Weights of a small transformer language model.
Training: a variant of Muon for these matrices, 4754 steps.
MLP neurons of a small language model. Each row is named by its layer, matrix (up: input weights; down: output weights) and neuron, and shows model dimensions 0-63. Each number is 50 + 12 x the weight over its row's rms, rounded and kept within 0 to 99.
Before each neuron's rows, "fires on" lists the tokens most often at its 100 highest values on Wikipedia text that the model never trained on; "fires in" lists the words (lower case) most often at its 100 highest values on Wikipedia text that the model never trained on. A number after a token or word is its count.

fires on: " the" 30, " of" 24, "y" 6
fires in: "the" 30, "of" 24
L5.up123:44 72 43 64 53 50 73 26 54 63 44 53 44 52 44 45 35 50 72 66 71 67 46 67 56 63 54 28 52 31 49 24 52 54 63 61 63 54 48 44 53 54 52 43 42 44 49 50 60 44 47 49 54 66 43 61 49 45 54 50 38 91 32 41
L5.down123:40 33 68 47 44 59 34 55 69 55 40 46 67 57 53 46 24 44 42 35 57 42 57 40 21 47 37 54 39 43 50 61 45 69 28 37 55 54 52 11 48 31 57 63 45 73 39 65 48 56 63 39 50 32 48 50 43 69 57 56 47 49 43 52

fires on: " in" 35, " during" 23, " of" 11, " During" 8, " from" 4
fires in: "in" 40, "during" 32, "of" 11, "from" 4, "at" 4, "throughout" 4
L7.up233:66 49 43 60 48 41 74 55 49 47 51 64 57 36 48 25 45 46 66 42 26 69 40 60 51 54 61 47 61 70 67 40 47 40 46 45 43 69 73 78 73 37 33 50 49 37 54 70 62 50 64 47 47 62 48 54 69 48 32 58 62 63 55 66
L7.down233:48 62 41 53 50 32 43 64 43 46 43 54 54 54 50 63 55 35 58 37 66 42 52 64 34 76 49 63 14 64 42 56 29 67 58 37 43 19 50 34 64 41 47 61 69 63 58 53 38 39 42 57 48 44 26 57 34 42 53 25 52 24 52 44

fires on: " to" 38, " for" 29, " in" 11, " by" 11, " from" 4
fires in: "to" 37, "for" 25, "by" 11, "in" 8, "from" 4
L12.up117:55 49 60 62 39 41 65 55 40 55 52 31 52 38 68 51 49 50 41 68 53 54 45 24 48 46 41 70 72 53 37 49 45 39 70 37 33 58 59 54 63 44 46 49 43 47 50 45 58 46 77 49 46 64 63 56 36 56 59 68 48 51 34 48
L12.down117:52 47 42 33 40 38 68 57 64 36 44 72 66 42 41 54 36 80 62 39 36 66 52 51 57 61 29 57 37 64 36 41 64 52 29 42 73 31 60 41 36 41 52 37 45 51 34 40 38 39 52 56 49 40 44 59 42 49 43 53 46 62 36 16

fires on: " the" 56, " O" 33, " o" 4, "O" 4
fires in: "the" 55
L12.up1509:38 52 35 38 49 34 45 24 43 61 51 19 36 48 57 53 65 43 48 36 61 51 44 59 57 49 43 67 48 40 55 58 68 31 50 33 77 44 63 37 36 60 38 66 52 20 51 41 64 40 46 49 38 50 63 45 47 57 48 49 55 53 50 42
L12.down1509:48 60 57 54 59 52 47 42 64 41 44 49 67 58 51 65 38 40 59 52 40 60 33 53 35 34 49 58 38 41 38 56 75 62 43 43 68 44 59 42 38 67 62 51 72 52 73 33 59 28 53 56 55 60 28 60 77 63 60 44 50 58 42 46

fires on: " of" 48, " from" 16, "9" 7, "0" 6, " into" 6, "ar" 4
fires in: "of" 48, "from" 16, "into" 6
L7.up1262:40 62 53 55 29 39 53 47 61 51 63 45 85 57 56 65 51 43 74 35 53 70 31 50 62 54 51 51 56 30 43 45 52 65 49 63 36 49 38 46 57 44 20 57 52 56 50 37 71 47 39 46 54 53 47 53 65 46 51 46 58 79 56 44
L7.down1262:45 49 42 57 60 42 50 45 39 58 57 45 45 55 48 42 52 58 59 52 45 39 39 34 66 48 50 49 32 59 45 46 49 42 34 44 81 72 14 52 73 68 33 45 58 56 46 70 52 63 37 63 72 16 36 20 55 37 45 50 42 43 61 49

fires on: " of" 55, " among" 6, "ort" 6
fires in: "of" 55, "among" 6
L11.up1018:36 40 55 55 50 46 48 31 33 42 38 59 41 48 60 42 37 44 71 28 57 54 42 45 64 70 47 54 51 44 39 47 73 69 51 53 51 49 24 61 44 50 72 28 46 55 41 35 53 37 32 39 44 51 47 58 50 54 51 73 61 54 38 61
L11.down1018:46 70 71 44 55 59 55 39 41 48 52 56 44 21 40 48 31 46 57 28 52 56 50 54 51 52 32 45 54 63 26 47 52 77 47 57 41 35 52 51 62 72 56 60 34 54 49 39 38 64 57 44 59 35 68 54 50 46 43 54 59 48 40 48

fires on: " and" 57, " or" 5, " the" 4
fires in: "and" 57
L5.up1242:64 52 49 59 32 29 59 64 12 43 47 69 31 37 46 51 48 49 52 56 61 53 65 42 38 63 42 39 66 51 44 57 33 50 54 57 52 65 53 31 48 69 43 27 54 63 57 43 38 20 44 45 56 39 36 51 61 61 55 50 64 25 54 50
L5.down1242:56 45 39 51 62 61 53 59 50 51 71 43 54 42 43 44 69 48 44 39 52 65 49 49 54 44 53 79 50 40 45 68 67 54 73 56 47 37 34 49 60 48 56 63 50 49 51 39 38 60 52 68 40 71 60 37 71 55 50 36 16 45 44 47

fires on: " New" 67, " new" 24, "New" 5
fires in: "new" 80, "newly" 5
L5.up805:49 35 60 38 56 51 48 85 43 28 42 46 50 46 66 46 43 70 34 64 55 45 64 58 52 29 37 57 63 41 37 42 46 51 47 68 56 57 43 49 59 72 40 37 47 35 74 41 32 27 48 50 47 43 40 73 53 27 49 60 55 60 46 57
L5.down805:33 49 32 48 53 35 30 37 51 51 64 69 59 52 39 40 49 38 41 28 49 69 74 41 53 50 42 31 40 45 60 60 66 28 58 45 64 48 43 59 61 27 48 38 55 66 42 59 56 63 52 58 49 50 52 54 50 38 48 37 62 48 64 53

fires on: " of" 52, " in" 13, " for" 9, " with" 8
fires in: "of" 52, "in" 13, "for" 9, "with" 8
L11.up1154:41 34 36 55 46 39 37 32 63 57 53 36 41 54 48 52 43 59 49 57 24 41 32 78 59 43 49 59 53 64 34 48 53 40 46 44 47 31 65 55 60 40 37 38 36 43 32 55 49 56 18 69 44 61 71 57 42 42 43 51 50 58 66 61
L11.down1154:62 45 51 45 41 49 58 33 33 60 36 59 46 36 50 55 32 51 57 62 49 39 46 45 49 72 46 42 53 50 70 59 62 61 59 58 41 20 35 55 64 56 41 31 60 47 54 46 41 43 20 39 54 31 50 40 45 50 65 42 65 38 55 44

fires on: " of" 40, " about" 9, " September" 4
fires in: "of" 40, "about" 9, "september" 5
L7.up256:42 50 50 33 52 37 40 73 34 61 71 32 54 58 51 50 52 59 25 47 53 35 44 31 45 38 31 31 56 39 71 32 61 61 27 49 45 60 48 49 44 24 47 33 57 59 32 63 53 67 43 49 26 36 46 58 53 59 71 55 47 56 52 90
L7.down256:38 61 47 48 56 55 42 50 51 35 71 58 33 44 46 76 38 22 34 71 52 51 34 25 44 59 39 40 39 44 64 43 68 47 62 59 40 33 58 59 57 40 42 67 42 41 69 39 42 34 58 50 64 50 53 42 66 38 40 64 38 61 19 51

fires on: " was" 51, " became" 9, " being" 7, " for" 6
fires in: "was" 51, "became" 9, "being" 7, "for" 6
L7.up875:60 41 26 54 44 56 60 43 40 37 58 55 50 34 65 32 49 70 29 56 42 64 48 62 54 54 63 42 60 58 36 57 63 52 49 44 56 42 43 54 55 39 48 37 59 31 63 53 65 32 34 36 56 57 37 48 51 40 66 46 62 51 63 58
L7.down875:37 45 61 28 46 68 69 63 51 49 51 46 59 47 38 52 55 44 65 41 60 65 56 70 35 47 33 44 48 53 53 63 70 47 52 55 57 32 47 36 74 47 68 59 33 27 63 54 60 38 45 40 64 55 59 63 38 33 50 40 29 46 38 34

fires on: " be" 19, " to" 14, " is" 10, " can" 7, "ly" 6, " also" 4
fires in: "be" 19, "to" 14, "is" 9, "can" 7, "also" 4
L12.up590:46 63 44 41 36 51 49 58 59 36 45 50 45 16 64 75 44 71 37 28 47 45 53 62 60 64 37 78 51 65 66 34 70 43 67 58 54 29 63 62 29 52 51 42 48 43 29 39 30 37 31 49 58 60 67 45 40 38 61 61 38 70 60 50
L12.down590:74 36 74 55 36 74 63 64 37 57 72 55 47 69 42 48 48 57 45 38 46 59 47 49 52 59 45 40 60 45 53 33 59 62 36 42 56 59 47 48 53 57 48 46 52 52 43 38 69 32 52 51 49 61 41 32 64 56 33 61 68 70 56 52

fires on: " when" 20, " of" 12, " by" 11, " from" 6, "c" 5, " that" 5
fires in: "when" 23, "of" 12, "by" 11, "from" 6, "narc" 5, "that" 5
L7.up853:43 74 38 52 28 58 66 55 68 54 34 61 65 70 69 33 45 35 51 73 50 48 65 69 62 29 49 57 56 51 56 22 44 66 59 53 32 59 44 72 45 50 38 41 74 55 61 36 49 49 69 43 51 60 59 61 42 28 22 48 47 61 46 48
L7.down853:49 67 63 44 51 51 37 50 56 43 53 62 51 43 41 48 55 48 49 83 65 55 35 47 37 59 54 46 45 67 59 57 56 59 17 46 66 36 40 73 57 49 68 46 58 57 51 40 64 54 49 46 63 72 47 43 43 33 46 43 53 35 52 33

fires on: " for" 26, " was" 20, "uc" 6, " h" 5
fires in: "for" 25, "was" 20, "is" 4, "bucurești" 4
L11.up1272:39 52 56 37 47 56 51 47 49 46 44 71 49 49 48 50 69 51 29 42 34 30 43 61 66 61 77 45 64 53 64 64 40 57 56 34 58 31 60 46 60 45 50 41 51 44 66 51 46 30 37 59 60 50 39 65 69 44 51 44 37 62 49 37
L11.down1272:49 79 56 55 41 64 50 41 46 51 50 53 54 23 58 69 48 55 59 64 44 55 82 49 46 47 40 53 36 64 45 58 43 47 74 52 46 42 62 53 55 71 76 41 40 41 43 55 40 42 59 31 46 80 46 70 58 61 49 64 72 39 48 44

fires on: " the" 32, " with" 13, " of" 10, " by" 7, " from" 6, "U" 6
fires in: "the" 32, "with" 12, "of" 10, "by" 7, "from" 6, "hun" 6
L5.up847:60 39 64 41 38 30 67 36 46 51 45 45 53 73 58 63 60 41 46 48 35 48 28 58 55 35 30 64 54 41 44 56 57 27 65 42 64 27 66 52 47 55 35 37 40 61 60 38 58 46 35 46 50 62 24 36 54 67 39 58 70 41 46 70
L5.down847:46 45 57 59 60 56 45 65 45 36 49 78 43 58 48 38 55 38 53 54 51 45 44 39 45 56 55 49 28 37 34 37 53 46 50 47 67 65 63 47 40 24 75 35 65 53 56 58 33 49 53 44 27 49 57 49 32 29 65 58 28 63 32 53

fires on: " the" 63, " The" 35
fires in: "the" 90
L11.up60:45 34 42 84 55 37 56 38 34 51 49 50 47 58 63 42 68 32 46 50 42 51 43 27 72 64 51 55 58 74 48 52 36 21 66 56 72 48 48 43 49 58 45 41 63 61 41 52 43 37 53 39 42 43 54 51 86 54 36 57 44 57 47 67
L11.down60:51 30 37 52 60 74 63 29 53 51 23 53 66 55 50 46 59 33 51 34 73 61 50 47 49 35 67 57 44 39 36 56 48 38 71 48 47 30 58 26 27 18 66 44 40 41 55 44 55 79 75 50 55 44 32 43 13 51 60 48 51 60 21 62

fires on: " in" 37, " of" 28, " into" 7, " from" 5, " at" 4
fires in: "in" 37, "of" 28, "into" 7, "from" 5, "at" 4
L7.up625:50 39 49 47 48 47 73 37 52 49 49 35 28 59 65 45 45 65 51 52 39 41 41 57 60 37 65 43 46 48 62 36 56 34 24 51 52 50 63 32 52 57 48 31 34 74 61 55 66 67 56 64 40 56 74 52 53 53 55 31 43 40 36 45
L7.down625:48 42 57 43 80 66 41 58 55 48 59 51 51 50 54 54 54 63 46 37 43 46 43 78 42 37 66 47 66 58 37 77 67 39 77 39 48 58 46 48 45 43 60 31 58 49 43 59 39 33 58 35 45 38 37 56 63 54 50 21 59 42 36 47

fires on: " was" 20, " It" 16, " She" 10, " is" 10
fires in: "was" 20, "it" 18, "she" 14, "is" 10, "currently" 6, "competed" 5
L5.up1269:23 47 49 69 55 42 32 47 68 59 60 30 39 55 61 55 26 48 43 51 57 59 60 41 71 45 73 40 50 60 47 45 36 41 35 57 72 48 56 48 46 38 45 70 38 51 63 54 39 45 47 30 58 66 41 57 60 41 38 46 41 57 41 68
L5.down1269:34 48 64 45 28 78 40 60 53 35 43 64 42 60 62 57 52 55 42 55 58 49 51 71 26 56 59 51 41 59 50 64 42 46 58 62 55 60 51 34 59 79 67 45 45 49 58 35 70 70 39 18 61 71 53 52 68 49 27 36 38 13 61 71

fires on: " and" 28, " began" 10, " then" 9, " through" 6, " later" 5, " as" 5
fires in: "and" 28, "began" 10, "then" 9, "through" 6, "later" 5, "as" 5
L12.up589:61 43 28 21 40 38 54 48 67 34 56 52 41 58 66 65 29 58 34 59 57 41 45 53 49 61 52 51 56 54 44 39 42 43 68 45 32 67 53 64 39 59 62 43 48 66 74 40 49 57 55 38 42 61 48 55 41 32 43 57 56 59 65 37
L12.down589:45 53 45 64 70 35 46 74 48 34 57 50 43 42 61 66 42 55 53 59 54 61 64 37 54 41 39 47 50 50 70 37 45 43 36 59 48 52 61 27 32 54 60 54 21 50 50 59 59 49 43 53 63 38 30 45 35 56 69 28 64 43 47 35

fires on: " of" 54, "ept" 6, " found" 5, "ial" 4
fires in: "of" 54, "kept" 6, "found" 5, "burial" 4
L5.up1383:46 72 61 46 32 44 53 46 64 68 45 36 92 65 51 42 60 54 45 56 53 51 48 56 44 45 51 57 48 40 72 36 50 35 42 41 52 58 59 45 54 24 54 57 46 34 37 44 39 60 53 54 48 63 57 63 62 66 43 58 26 56 44 60
L5.down1383:55 32 64 77 43 53 61 49 59 30 61 63 51 38 40 54 62 68 36 78 70 55 41 29 62 55 42 65 45 72 57 47 65 57 42 59 50 49 50 51 68 20 54 41 55 65 53 32 50 53 17 64 42 42 32 65 64 49 46 54 35 42 48 58

fires on: " from" 26, " two" 12, " six" 11, " in" 8, " of" 7
fires in: "from" 26, "two" 16, "six" 8, "in" 8, "of" 7, "several" 7
L11.up1133:53 59 43 46 59 52 45 55 54 51 51 37 65 41 45 54 48 46 59 68 37 53 29 53 37 39 46 70 61 72 23 35 58 44 56 57 56 38 57 37 50 51 40 33 61 50 61 55 68 38 48 59 41 57 31 40 47 73 41 38 78 52 46 26
L11.down1133:49 40 38 37 59 60 62 34 48 61 54 53 68 37 51 52 37 45 57 49 49 62 61 44 55 63 53 61 56 62 59 56 36 61 38 52 48 52 58 41 53 29 49 32 39 56 31 53 48 43 53 69 38 36 52 38 61 27 47 41 48 27 54 35

fires on: " to" 31, " by" 22, " after" 6, " in" 6, " so" 4, "in" 4
fires in: "to" 31, "by" 22, "after" 6, "in" 5, "so" 4
L7.up754:60 47 69 82 52 52 45 43 50 75 55 48 53 43 72 56 31 66 42 74 48 65 36 59 66 52 50 44 62 42 60 52 70 57 54 60 45 66 62 50 35 73 62 40 54 36 38 73 50 33 80 55 38 49 65 38 53 30 61 63 44 61 52 56
L7.down754:38 56 41 60 59 62 34 49 44 66 61 58 44 53 61 45 52 57 73 53 58 45 39 58 34 37 55 49 44 74 41 56 40 56 70 36 55 61 68 70 50 42 55 44 43 38 49 58 50 57 73 39 61 67 53 43 27 60 60 49 62 14 31 46

fires on: " in" 35, " with" 11, " well" 11, " held" 7, " where" 6, " on" 5
fires in: "in" 35, "with" 11, "well" 11, "held" 7, "where" 6, "on" 5
L7.up25:49 48 53 52 51 54 19 46 63 59 53 97 46 55 32 38 41 71 43 64 61 33 47 37 64 75 59 46 48 50 52 49 54 31 20 58 46 74 38 71 54 59 51 37 55 36 40 52 57 45 44 64 45 53 42 44 38 51 43 73 68 63 49 55
L7.down25:62 53 21 40 34 37 50 44 42 51 21 47 61 35 67 37 58 35 48 42 56 29 34 50 52 62 56 44 59 61 37 77 52 56 57 45 44 49 51 55 32 58 51 56 41 50 44 55 56 51 44 34 52 57 38 62 61 67 71 59 45 45 46 66

fires on: " and" 53, " with" 17, " as" 7, " to" 6, " has" 4
fires in: "and" 53, "with" 17, "as" 7, "to" 6, "has" 4
L12.up694:47 54 39 50 34 48 45 42 41 42 33 62 37 50 55 66 35 33 48 65 51 37 50 48 47 66 74 38 60 55 35 48 54 35 53 33 41 56 41 49 69 31 39 40 45 72 41 42 63 51 25 55 70 47 56 48 57 51 51 74 38 23 70 40
L12.down694:63 44 43 42 62 45 56 36 52 48 61 48 72 27 61 38 55 36 63 53 39 60 51 32 47 27 51 36 52 69 56 46 27 52 41 41 60 53 72 46 33 60 77 58 41 37 56 63 59 46 56 23 34 55 55 49 55 47 52 37 57 37 33 55

fires on: " New" 34, " new" 7, "arter" 6, "mas" 5, " still" 5
fires in: "new" 34, "summer" 6, "christmas" 5, "still" 5, "winter" 4, "of" 4
L7.up272:54 29 42 22 73 52 49 64 59 48 63 56 46 44 37 40 53 70 49 46 37 53 51 43 54 11 31 49 60 37 56 44 71 50 28 42 37 71 52 31 61 69 65 39 38 50 44 66 57 88 60 67 31 64 41 66 60 38 41 55 80 52 62 42
L7.down272:42 42 50 44 73 55 51 43 49 65 48 39 57 38 28 45 56 50 48 50 48 57 60 54 54 45 67 38 50 36 41 63 66 64 48 47 52 47 40 51 43 61 42 63 63 62 46 47 39 42 42 60 58 43 66 60 52 41 55 59 61 48 90 39

fires on: " of" 42, " by" 8, " with" 8, "pite" 7, " from" 6, " to" 6
fires in: "of" 42, "by" 8, "with" 8, "despite" 7, "from" 6, "to" 6
L7.up58:43 41 44 58 40 42 55 51 35 30 39 31 64 56 50 43 36 61 59 52 33 55 57 46 74 43 48 63 55 56 24 28 52 73 65 69 55 54 27 63 52 41 38 36 46 61 47 43 37 45 46 43 55 43 45 66 63 37 44 69 54 66 56 53
L7.down58:63 62 60 66 55 44 59 44 49 56 41 50 41 44 40 48 57 44 46 38 59 61 55 39 54 59 37 69 33 75 79 41 34 45 40 64 50 42 58 43 65 43 83 60 46 62 54 51 31 59 44 73 67 63 74 50 50 40 66 35 60 58 63 42

fires on: " from" 19, " local" 14, " other" 9, "ing" 7, "ent" 6, " by" 6
fires in: "from" 19, "local" 15, "other" 9, "by" 6, "its" 4
L7.up761:54 47 48 73 42 47 46 44 54 40 58 28 40 56 64 42 49 25 62 46 30 47 30 57 39 58 41 86 44 49 33 42 47 45 69 53 33 59 51 46 68 54 46 39 70 79 69 44 63 56 63 57 34 71 40 45 63 51 48 52 58 33 46 59
L7.down761:44 53 78 42 69 77 56 60 44 69 68 56 33 28 53 49 51 28 56 47 41 39 59 49 54 34 52 38 36 42 41 47 33 45 55 54 52 45 29 68 43 58 23 44 79 41 37 70 54 63 58 49 41 38 54 51 65 52 59 49 53 38 61 52

fires on: " the" 66, " The" 6
fires in: "the" 74
L11.up226:55 59 50 51 54 52 47 49 45 54 73 43 39 43 69 37 60 39 56 37 49 49 62 52 42 66 54 50 56 38 42 62 52 33 60 40 45 49 43 42 50 64 63 48 51 62 48 31 48 51 68 36 34 47 57 45 39 49 56 66 54 43 48 48
L11.down226:54 30 28 51 48 37 42 38 48 62 63 51 54 58 49 66 43 45 49 55 46 58 43 38 41 41 34 49 31 28 48 62 61 65 74 55 42 41 46 58 62 35 28 56 37 47 55 53 32 23 58 42 42 52 61 64 59 42 53 46 43 58 30 35

fires on: " in" 57, " to" 10, " In" 6, " by" 5, " under" 4, "in" 4
fires in: "in" 61, "to" 10, "by" 5
L7.up288:58 36 56 56 44 28 51 50 57 50 44 56 45 62 61 63 40 64 62 34 58 54 70 61 44 20 46 41 33 55 33 71 43 63 42 52 74 49 70 65 53 61 47 64 47 58 52 71 42 46 64 62 27 38 52 39 52 32 51 65 47 41 54 33
L7.down288:51 40 58 63 41 65 59 50 49 44 47 56 43 43 23 48 38 45 63 38 53 37 69 55 37 47 79 67 53 59 46 27 68 60 63 22 50 45 53 61 48 79 46 47 48 66 47 50 59 75 51 39 32 30 45 56 59 57 57 44 53 35 48 39

fires on: " where" 17, "ing" 10, " with" 10, " when" 9, " to" 8, " in" 6
fires in: "where" 16, "with" 10, "when" 9, "to" 8, "in" 6, "until" 5
L5.up1217:65 53 51 55 43 40 65 45 56 35 44 70 49 44 56 56 35 43 60 74 47 50 70 59 46 57 23 39 29 67 26 65 48 61 37 45 39 71 57 77 64 41 40 48 73 43 45 56 69 52 53 63 54 67 69 56 65 62 65 48 33 57 45 24
L5.down1217:62 59 42 49 58 57 48 50 70 39 60 57 69 30 43 64 46 34 45 57 27 50 80 37 44 60 71 36 37 50 63 37 47 56 55 48 51 43 59 37 33 29 48 52 34 43 25 48 42 50 34 38 38 34 53 54 42 51 19 40 82 48 63 41

fires on: " of" 46, " by" 28, " from" 11, " at" 6, " with" 4
fires in: "of" 46, "by" 28, "from" 11, "at" 6, "with" 4
L11.up1177:56 45 29 63 51 45 59 33 56 40 66 46 50 57 63 63 41 28 26 36 43 45 50 32 56 55 34 54 38 46 31 37 48 42 56 49 52 36 54 43 51 71 40 34 31 31 43 45 63 50 34 46 44 46 40 65 50 62 68 56 72 40 50 59
L11.down1177:63 55 47 62 55 81 57 75 50 36 30 29 42 71 44 44 41 39 44 67 43 53 57 38 56 51 63 43 38 52 39 59 51 63 47 56 51 49 67 43 49 50 54 48 41 62 46 55 36 48 32 36 48 40 30 46 61 54 40 19 45 37 47 35

fires on: " with" 45, "cl" 7, " With" 5, " Rob" 4, "with" 4
fires in: "with" 52
L7.up394:59 43 59 54 54 40 31 35 63 47 39 56 22 65 57 49 51 56 40 64 55 31 56 40 65 44 32 78 43 56 54 65 41 40 37 60 52 28 70 45 40 70 44 52 53 46 61 43 82 48 41 55 53 45 44 33 49 67 59 70 42 61 45 59
L7.down394:74 33 39 54 40 46 53 55 60 63 56 54 58 36 50 55 49 63 52 47 54 38 53 49 39 59 37 76 55 44 42 40 54 64 51 64 35 52 40 50 50 60 76 38 24 50 39 40 52 58 37 61 47 67 42 54 45 48 71 58 33 54 46 58

fires on: " also" 36, "ly" 16, " then" 15, " later" 7
fires in: "also" 36, "then" 15, "later" 7
L11.up1100:49 49 37 65 44 43 21 62 51 55 57 50 62 61 47 48 26 57 44 41 39 46 45 71 36 68 48 68 60 50 53 17 52 76 60 44 55 51 65 42 46 49 44 35 49 45 53 35 36 63 59 46 59 54 46 56 46 35 41 56 47 66 32 55
L11.down1100:65 52 40 54 50 47 19 71 51 45 59 53 62 54 68 56 64 55 51 27 49 54 34 32 40 63 34 38 65 54 44 35 32 61 39 61 59 52 57 73 21 64 71 35 56 53 46 51 47 31 58 48 70 51 57 43 56 55 49 53 54 50 38 58

fires on: " and" 33, " to" 29, " not" 6
fires in: "and" 33, "to" 31, "not" 6
L7.up452:52 51 42 56 68 62 55 53 41 50 32 63 65 56 60 58 48 56 48 57 61 46 64 47 47 65 52 42 67 49 36 54 68 25 62 73 41 46 69 59 50 63 64 49 34 54 35 63 28 39 64 48 49 46 68 49 67 49 60 57 58 66 63 60
L7.down452:51 36 46 55 53 72 31 43 58 39 61 66 44 44 57 55 40 47 62 40 38 60 36 43 37 59 56 53 50 33 46 63 59 56 70 55 46 46 45 34 41 57 43 45 57 54 47 57 55 56 52 47 47 27 70 44 49 44 42 55 62 58 54 48

fires on: " the" 59, " new" 13
fires in: "the" 51, "new" 14, "theatre" 4
L7.up461:70 37 29 50 73 60 55 66 37 28 42 75 38 52 41 42 66 54 35 55 49 68 54 32 69 48 44 62 43 40 34 57 61 59 56 51 65 44 41 60 44 71 50 61 45 51 38 53 67 55 51 46 56 50 59 30 46 60 69 69 42 28 30 56
L7.down461:47 49 42 47 49 67 40 33 52 47 39 58 62 67 57 37 36 64 67 59 47 50 80 46 52 66 40 41 44 39 14 64 45 36 41 43 52 35 42 53 44 37 44 48 49 55 34 48 61 67 56 81 53 34 58 59 47 30 58 61 37 51 43 55

fires on: " the" 66, " agre" 5
fires in: "the" 66
L12.up287:39 48 55 54 48 50 57 50 60 46 36 58 57 65 33 53 56 45 33 27 35 53 56 54 61 48 55 51 49 34 48 51 42 27 75 77 64 52 53 45 42 58 58 54 42 32 26 39 67 59 75 46 28 40 36 54 51 64 33 64 22 63 41 84
L12.down287:54 51 45 45 49 69 47 56 65 67 29 65 52 41 36 40 69 45 61 51 45 45 31 45 44 46 55 28 32 46 51 46 53 49 51 60 75 30 42 47 39 35 43 63 54 41 50 46 41 57 52 29 54 46 52 59 37 47 55 55 55 59 57 46

fires on: " of" 47, " is" 26, " on" 6, " at" 5
fires in: "of" 47, "is" 26, "on" 6, "at" 5
L5.up1258:54 50 48 56 59 42 49 55 59 56 52 54 37 53 42 45 60 43 38 38 52 55 39 33 37 42 58 47 47 44 49 53 53 28 34 44 35 33 52 30 53 36 59 57 33 54 42 62 67 49 61 67 47 57 63 56 49 66 44 65 42 43 26 57
L5.down1258:53 31 49 65 56 67 57 77 46 46 64 58 52 31 71 41 46 48 42 38 73 37 60 60 56 64 81 41 38 29 47 53 43 46 48 66 51 58 65 56 61 56 54 39 50 39 48 40 72 61 42 45 46 53 53 49 40 47 59 43 44 37 46 45

fires on: " of" 25, " the" 23, "th" 11, "per" 4
fires in: "of" 25, "the" 23, "upper" 4, "third" 4
L7.up879:45 21 44 58 36 55 52 30 48 31 47 59 36 41 37 44 40 92 53 52 51 64 45 48 49 44 28 60 60 47 64 42 54 35 40 54 42 50 40 46 42 56 56 46 40 75 50 37 48 44 52 71 70 36 43 51 49 48 49 35 43 48 50 60
L7.down879:42 51 59 48 46 49 65 49 69 52 40 57 50 49 50 55 55 47 70 37 68 46 40 26 49 46 54 58 43 58 20 49 28 49 44 42 65 40 53 74 64 61 69 64 54 42 71 31 40 58 69 51 53 41 50 34 36 52 43 54 51 59 42 57

fires on: " on" 23, " of" 23, " in" 17, " about" 7, " to" 7
fires in: "of" 27, "on" 23, "in" 17, "about" 7, "to" 6
L7.up1400:52 45 42 49 49 48 52 74 52 70 40 61 28 59 56 59 57 58 34 38 67 62 31 48 52 40 67 44 61 65 51 54 68 42 45 35 38 58 49 60 31 47 47 27 60 38 43 45 56 62 27 65 56 41 56 44 54 61 45 74 61 68 60 62
L7.down1400:52 35 61 52 63 61 39 52 60 42 56 53 52 35 55 30 33 42 35 76 52 52 60 54 46 61 44 54 42 60 51 43 45 59 64 61 36 61 46 59 52 54 47 23 52 60 53 36 41 57 50 59 61 41 58 63 82 39 47 39 40 50 81 42

fires on: " to" 26, " as" 19, " into" 13, " became" 12, " become" 8, " the" 6
fires in: "to" 25, "as" 19, "into" 13, "became" 12, "become" 8, "the" 6
L11.up78:54 77 50 62 56 45 49 56 57 36 56 45 55 59 71 59 46 49 43 50 58 49 52 59 58 64 35 32 67 29 56 37 53 66 57 51 46 53 71 42 31 74 57 69 36 62 74 37 50 63 65 44 43 47 58 50 42 32 60 76 50 42 50 42
L11.down78:44 38 40 32 34 62 61 59 49 43 46 42 39 48 26 52 26 20 49 57 58 39 44 32 43 65 55 42 19 43 46 32 54 45 44 37 35 51 59 49 27 30 50 60 42 32 49 49 51 34 33 48 37 43 47 28 51 64 57 35 62 27 55 58